MLP neurons of a small language model. Each row is named by its layer, matrix (gate and up: input weights) and neuron, and shows model dimensions 96-191. Each number is 50 + 10 x the weight over its row's rms, rounded and kept within 0 to 99. A neuron's up and down rows have the sign that makes its largest values positive.
After each neuron's rows, "fires after" lists the tokens most often just before its 100 highest values on Wikipedia text that the model never trained on. A number after a token or word is its count.

L3.gate452:54 46 52 52 45 51 62 29 56 69 42 47 44 54 47 57 62 48 55 63 46 57 55 60 67 56 52 47 48 28 50 65 32 53 44 53 49 46 54 41 60 58 43 41 49 53 40 63 45 65 34 42 42 40 60 58 43 54 49 53 56 63 54 38 50 64 58 61 55 40 47 51 57 57 34 61 33 47 51 46 61 41 62 47 50 61 45 78 45 42 39 80 40 63 53 46
L3.up452:39 48 31 46 57 52 53 38 55 52 48 55 49 49 42 49 54 52 56 55 61 52 35 57 62 56 60 60 41 53 56 56 57 42 45 33 64 53 44 51 47 70 67 43 45 50 31 59 45 64 55 37 51 47 66 53 53 63 56 47 27 49 59 26 49 60 68 60 37 47 43 52 41 44 38 51 41 44 39 42 67 63 64 42 48 48 40 66 50 56 43 54 52 58 52 40
fires after: "\n\n" 19, "." 12, " (" 10, "\n" 7, " \"" 7, "/" 5

L11.gate98:53 56 40 59 38 55 50 51 46 48 56 46 56 30 52 38 42 55 50 39 60 39 40 36 48 37 51 44 52 40 30 52 47 53 57 51 37 25 61 50 47 51 50 61 54 51 51 45 46 46 53 34 33 55 52 51 54 62 55 60 61 45 53 57 38 68 32 45 40 51 47 59 56 58 49 53 44 56 48 55 67 68 43 46 40 58 59 59 35 53 60 48 66 38 58 44
L11.up98:44 59 32 41 42 44 58 29 34 52 40 51 56 32 41 44 53 48 25 60 39 43 31 40 39 58 50 35 52 51 47 39 41 65 43 50 34 49 56 65 54 50 45 55 42 61 56 35 48 57 69 48 48 61 41 38 43 52 50 42 44 44 48 55 56 61 50 59 51 68 49 47 49 41 40 50 54 40 54 58 41 34 49 42 31 60 61 50 60 39 55 57 36 65 32 52
fires after: "\n" 31, "\n\n" 15, "| " 5, " in " 5, "-" 4

L3.gate628:29 36 46 50 68 47 48 59 47 40 48 53 50 52 46 46 35 46 44 37 57 40 47 62 50 41 55 54 42 41 41 45 50 46 30 43 28 48 53 53 60 64 59 55 74 48 42 47 54 52 66 67 54 47 57 51 58 50 46 56 54 55 40 43 47 56 47 46 38 48 56 40 29 55 57 41 43 62 62 65 55 73 60 55 43 40 49 52 52 29 43 57 56 52 43 38
L3.up628:37 38 38 27 50 54 51 59 46 49 48 49 49 63 41 47 40 41 66 60 64 58 39 30 51 46 51 68 41 61 50 57 49 58 60 51 43 54 45 51 71 76 79 46 52 44 62 30 57 47 41 32 55 44 50 48 65 49 43 58 52 44 32 45 41 57 39 49 43 55 44 42 29 37 56 49 53 44 54 38 39 56 58 52 51 41 35 58 54 50 38 56 31 53 45 49
fires after: "\n" 31, ") (" 11, " \"" 9, "| " 8, "\n\n" 7

L3.gate576:48 53 37 60 43 48 38 49 52 70 50 52 34 54 50 26 66 52 59 45 52 32 47 43 46 58 58 73 57 25 52 32 49 53 50 54 57 53 34 43 51 62 36 59 59 56 64 46 50 51 28 39 39 56 36 51 52 38 56 54 47 42 50 53 51 37 57 43 29 46 55 39 50 30 45 59 52 53 33 51 54 41 54 40 45 56 66 55 47 59 45 53 29 53 68 54
L3.up576:42 41 47 60 50 51 57 56 54 44 46 55 55 45 25 36 54 53 37 48 50 48 52 36 56 38 47 66 56 47 47 52 37 50 56 54 50 58 59 35 51 56 51 55 58 39 35 55 55 66 56 76 29 45 55 47 37 54 51 54 62 47 50 43 52 36 42 73 59 55 44 44 63 30 46 69 35 61 56 45 48 26 57 41 58 70 61 58 46 55 50 49 39 55 48 56
fires after: "\n\n" 39, "." 12, "\n" 10, " " 6

L5.gate487:64 54 24 44 66 32 47 47 51 42 43 44 31 56 54 35 55 51 42 66 42 47 54 45 46 55 62 56 63 63 52 60 19 60 40 54 53 45 33 62 41 48 58 43 50 40 55 47 41 56 44 60 58 32 54 45 59 31 51 56 44 42 54 39 61 41 45 64 53 55 57 63 46 61 33 48 44 54 54 44 42 51 52 43 35 38 46 46 51 58 43 56 38 49 31 43
L5.up487:45 58 39 63 61 59 38 42 46 29 29 38 43 43 46 46 52 52 58 47 51 58 45 53 65 49 67 50 40 44 60 64 38 67 46 52 40 46 43 46 49 53 54 38 46 51 44 42 35 60 36 49 52 65 61 60 57 44 46 36 44 54 48 34 59 49 46 60 45 45 59 58 36 62 46 34 63 36 45 28 26 48 54 38 51 47 55 55 41 37 43 62 58 45 42 51
fires after: "\n" 16, "| " 14, "\n\n" 9, " g" 7, "g" 6, " inter" 5

L8.gate618:49 42 54 44 60 58 33 56 54 53 29 25 71 43 50 45 46 49 44 35 44 49 43 69 37 56 46 46 56 26 50 62 48 63 47 66 58 33 35 44 59 61 50 58 45 58 41 46 55 51 45 35 53 69 38 59 55 35 49 43 55 32 36 35 47 70 42 44 47 53 28 62 58 60 38 45 46 42 39 49 56 49 34 43 49 45 45 63 45 53 56 38 64 42 67 62
L8.up618:56 55 51 57 55 63 64 60 41 41 59 64 50 55 60 40 58 46 53 40 49 41 48 46 50 52 39 53 44 32 37 52 56 71 20 55 37 64 59 33 60 66 50 49 46 71 73 48 53 45 52 49 41 51 40 62 53 36 39 56 57 32 56 58 71 49 55 32 46 41 53 54 46 50 45 29 40 49 47 47 52 34 47 33 40 55 50 69 36 50 38 34 44 64 62 58
fires after: "." 36, " | " 9, "at" 6, "," 4

L3.gate221:23 46 54 55 59 40 52 45 40 35 59 53 51 54 61 45 31 51 44 63 66 54 53 35 75 67 36 54 65 30 37 49 51 56 46 66 43 55 54 41 54 42 48 42 50 49 50 54 65 63 51 51 50 55 46 60 59 52 54 57 33 42 50 57 56 62 32 43 37 54 43 77 51 49 48 45 52 76 56 60 35 30 48 52 47 44 52 62 44 37 62 53 60 27 76 51
L3.up221:42 51 43 49 53 59 66 67 52 63 61 60 68 44 58 42 34 55 51 44 73 51 47 35 41 50 42 59 46 53 49 45 50 59 41 56 45 38 55 41 58 50 43 45 55 43 58 59 62 64 54 51 46 44 55 61 77 37 44 60 47 36 49 59 61 55 39 42 52 50 47 61 37 28 55 49 64 52 68 32 53 49 43 46 61 50 53 59 53 54 70 51 52 39 61 18
fires after: "." 37, "\n\n" 17

L3.gate105:36 52 41 49 43 44 41 42 54 48 57 64 57 50 55 53 60 41 30 55 68 46 58 36 60 54 46 45 53 33 50 59 37 51 55 55 50 64 56 61 59 35 61 45 61 64 42 38 49 43 50 47 65 35 66 75 57 46 67 40 45 43 45 40 43 30 42 50 52 69 47 59 50 61 57 66 50 48 50 43 59 57 49 59 69 41 46 55 42 64 51 52 67 25 47 41
L3.up105:35 58 52 47 55 38 64 52 48 69 45 53 59 30 59 47 45 56 47 36 61 32 55 54 31 46 62 31 40 68 50 54 50 63 65 53 49 57 59 43 61 56 45 48 59 42 44 35 48 48 53 62 42 50 56 70 38 48 52 66 57 51 39 44 55 74 47 49 49 67 65 50 59 54 36 54 59 61 63 51 50 61 48 61 55 62 39 50 40 55 38 66 51 49 22 48
fires after: "," 31, "2" 9, "+" 9, "\n\n" 6, "1" 5, "5" 4

L3.gate286:33 45 54 37 58 41 43 45 56 31 40 51 54 50 57 48 68 56 49 40 65 35 36 36 56 56 45 56 54 46 51 66 54 61 46 61 59 46 52 33 36 43 59 48 64 42 49 83 55 65 60 63 48 56 59 45 58 38 59 33 55 49 62 50 50 59 47 29 54 55 37 57 55 51 70 61 41 51 46 41 56 67 61 57 64 43 54 54 55 38 43 48 42 57 63 64
L3.up286:51 51 36 44 54 22 43 64 73 56 48 59 53 48 38 42 54 46 53 60 59 48 57 49 65 45 49 50 48 49 39 51 40 55 38 55 51 42 52 45 42 51 52 56 42 62 47 75 45 54 52 47 27 43 49 51 47 49 51 54 46 52 71 66 63 40 56 49 44 54 31 66 44 51 57 48 54 51 53 35 44 50 47 35 49 37 46 37 29 31 55 61 42 51 67 45
fires after: " | " 13, "." 13, ") | " 12, "°" 8, " |  | " 8

L4.gate491:41 56 22 44 50 58 58 34 58 47 35 64 51 58 74 56 53 40 42 45 40 53 58 47 59 49 70 49 55 55 34 50 41 50 41 52 53 48 65 24 34 60 59 62 38 51 46 51 53 53 56 49 42 42 52 49 48 51 47 54 35 56 46 37 42 50 47 76 33 57 51 52 69 57 49 43 50 57 33 57 34 39 33 48 49 32 37 65 41 49 42 40 32 70 59 50
L4.up491:58 50 42 39 53 47 50 63 39 43 57 50 44 38 42 43 55 54 52 74 47 44 61 62 42 55 50 47 38 42 68 52 38 55 35 55 43 59 43 67 47 38 55 35 46 57 55 57 49 42 51 51 47 36 42 47 30 49 34 58 41 49 52 48 54 69 44 38 32 43 56 63 69 46 32 60 57 41 55 39 55 51 37 71 40 59 74 42 37 34 32 45 51 39 42 58
fires after: "\n\n" 42, "\n" 39, "==" 5, " *" 4

L6.gate487:37 74 44 53 39 46 54 53 51 39 36 52 37 72 61 42 66 43 54 46 63 41 63 52 66 59 41 64 45 64 59 40 48 65 27 45 60 42 43 54 35 56 62 56 50 53 60 47 46 63 48 46 42 51 60 40 57 30 58 43 55 45 45 56 46 58 41 44 49 36 62 57 38 46 55 34 52 61 69 43 54 24 39 62 54 57 55 49 62 41 55 45 61 45 53 36
L6.up487:49 45 22 35 47 57 52 47 51 39 57 51 43 44 31 45 45 49 80 59 43 50 54 34 72 51 39 46 44 79 57 43 38 65 47 54 61 50 45 45 49 39 50 50 50 48 58 34 41 67 59 46 36 66 65 60 54 47 43 45 49 37 54 58 59 48 49 57 50 43 50 33 53 42 54 51 45 69 42 46 60 30 52 49 56 51 58 51 64 48 57 44 51 54 51 48
fires after: " re" 20, "\n\n" 11, " rele" 8, " r" 7, " Re" 5

L3.gate586:48 38 47 55 56 55 33 43 65 57 40 50 61 60 47 53 61 45 62 55 34 57 48 35 44 50 48 50 64 83 47 50 72 61 31 59 46 50 40 39 51 51 68 63 50 47 53 50 51 46 49 78 45 37 62 51 49 57 53 54 57 64 54 46 46 31 54 46 57 48 58 56 40 43 51 57 37 48 35 57 57 47 27 67 49 63 59 54 72 52 49 41 26 48 44 48
L3.up586:48 39 39 53 55 42 50 35 58 53 61 40 42 56 56 45 55 35 44 54 45 64 52 47 47 41 44 38 75 92 44 26 66 52 32 53 49 34 37 44 42 50 68 48 53 56 52 44 48 43 55 67 45 45 51 52 54 60 49 43 66 62 48 24 33 53 50 58 62 63 42 49 32 55 40 45 37 57 38 46 74 37 53 51 46 54 49 42 71 49 51 33 40 54 68 42
fires after: "1" 29, " on" 14, "On" 10, "M" 7, "\n\n" 7

L10.gate220:57 64 32 66 48 45 30 37 34 59 56 43 21 47 33 34 47 48 55 53 50 45 48 48 48 61 52 57 53 54 44 39 40 48 49 50 44 33 57 21 58 53 62 60 43 30 44 48 56 51 40 51 45 62 56 51 37 36 59 43 52 40 51 41 59 53 45 53 44 56 36 65 57 49 54 43 42 49 58 35 48 75 44 42 60 59 48 53 37 56 37 41 51 44 37 40
L10.up220:24 49 32 48 59 47 54 51 45 49 57 49 70 52 52 50 51 33 64 57 53 60 45 69 43 51 63 59 67 43 47 47 31 51 51 54 40 59 63 36 48 59 61 65 45 49 44 48 63 46 47 51 41 38 40 30 38 53 66 41 49 39 41 57 44 46 64 55 54 41 54 62 70 47 56 57 52 51 56 51 48 39 57 46 67 72 41 48 26 60 48 67 60 46 33 33
fires after: "\n" 54, "\n\n" 5

L3.gate108:40 76 28 65 49 56 49 67 57 58 44 41 45 56 67 40 58 71 47 35 43 56 41 46 46 50 58 39 49 39 48 56 56 59 49 59 42 37 49 52 62 63 51 56 31 50 56 40 42 73 37 52 47 62 50 36 47 54 37 57 33 28 46 52 47 53 47 54 55 54 60 53 65 60 48 52 45 50 49 49 50 77 44 48 38 48 42 41 43 50 28 44 32 38 44 34
L3.up108:33 67 34 65 60 61 48 45 35 49 28 35 61 56 55 48 52 42 57 74 45 40 61 46 50 46 38 58 64 43 59 49 58 63 42 28 45 62 35 63 61 50 49 59 36 57 47 53 53 65 57 43 50 54 60 57 33 58 60 43 42 44 63 44 46 55 60 44 60 50 66 64 49 49 42 44 38 46 50 28 49 47 50 49 25 45 79 67 48 56 45 56 57 47 35 38
fires after: "\n" 85, "\n\n" 12

L5.gate167:51 51 49 58 27 49 52 49 42 34 38 47 53 50 60 44 48 49 50 57 54 52 62 58 60 54 54 54 53 58 45 67 36 53 49 44 64 56 57 35 48 57 44 39 27 53 51 68 55 41 41 54 36 59 51 62 45 36 44 65 52 44 53 53 43 49 57 63 56 54 39 52 56 46 19 52 34 45 60 51 48 57 62 68 31 55 50 51 40 57 55 57 53 44 67 66
L5.up167:48 74 34 52 56 51 69 49 51 46 57 45 40 55 54 57 48 65 71 58 56 48 61 51 43 44 57 60 49 49 48 61 53 48 61 49 46 60 38 52 44 44 41 51 36 32 63 52 65 37 68 32 49 44 57 42 39 35 56 60 36 57 59 58 36 37 46 39 59 46 35 60 59 60 45 63 43 54 55 51 55 52 64 55 41 53 66 50 75 48 47 52 50 58 50 55
fires after: "." 23, " V" 20, "|" 11, " Am" 4, ")." 4, "\n" 4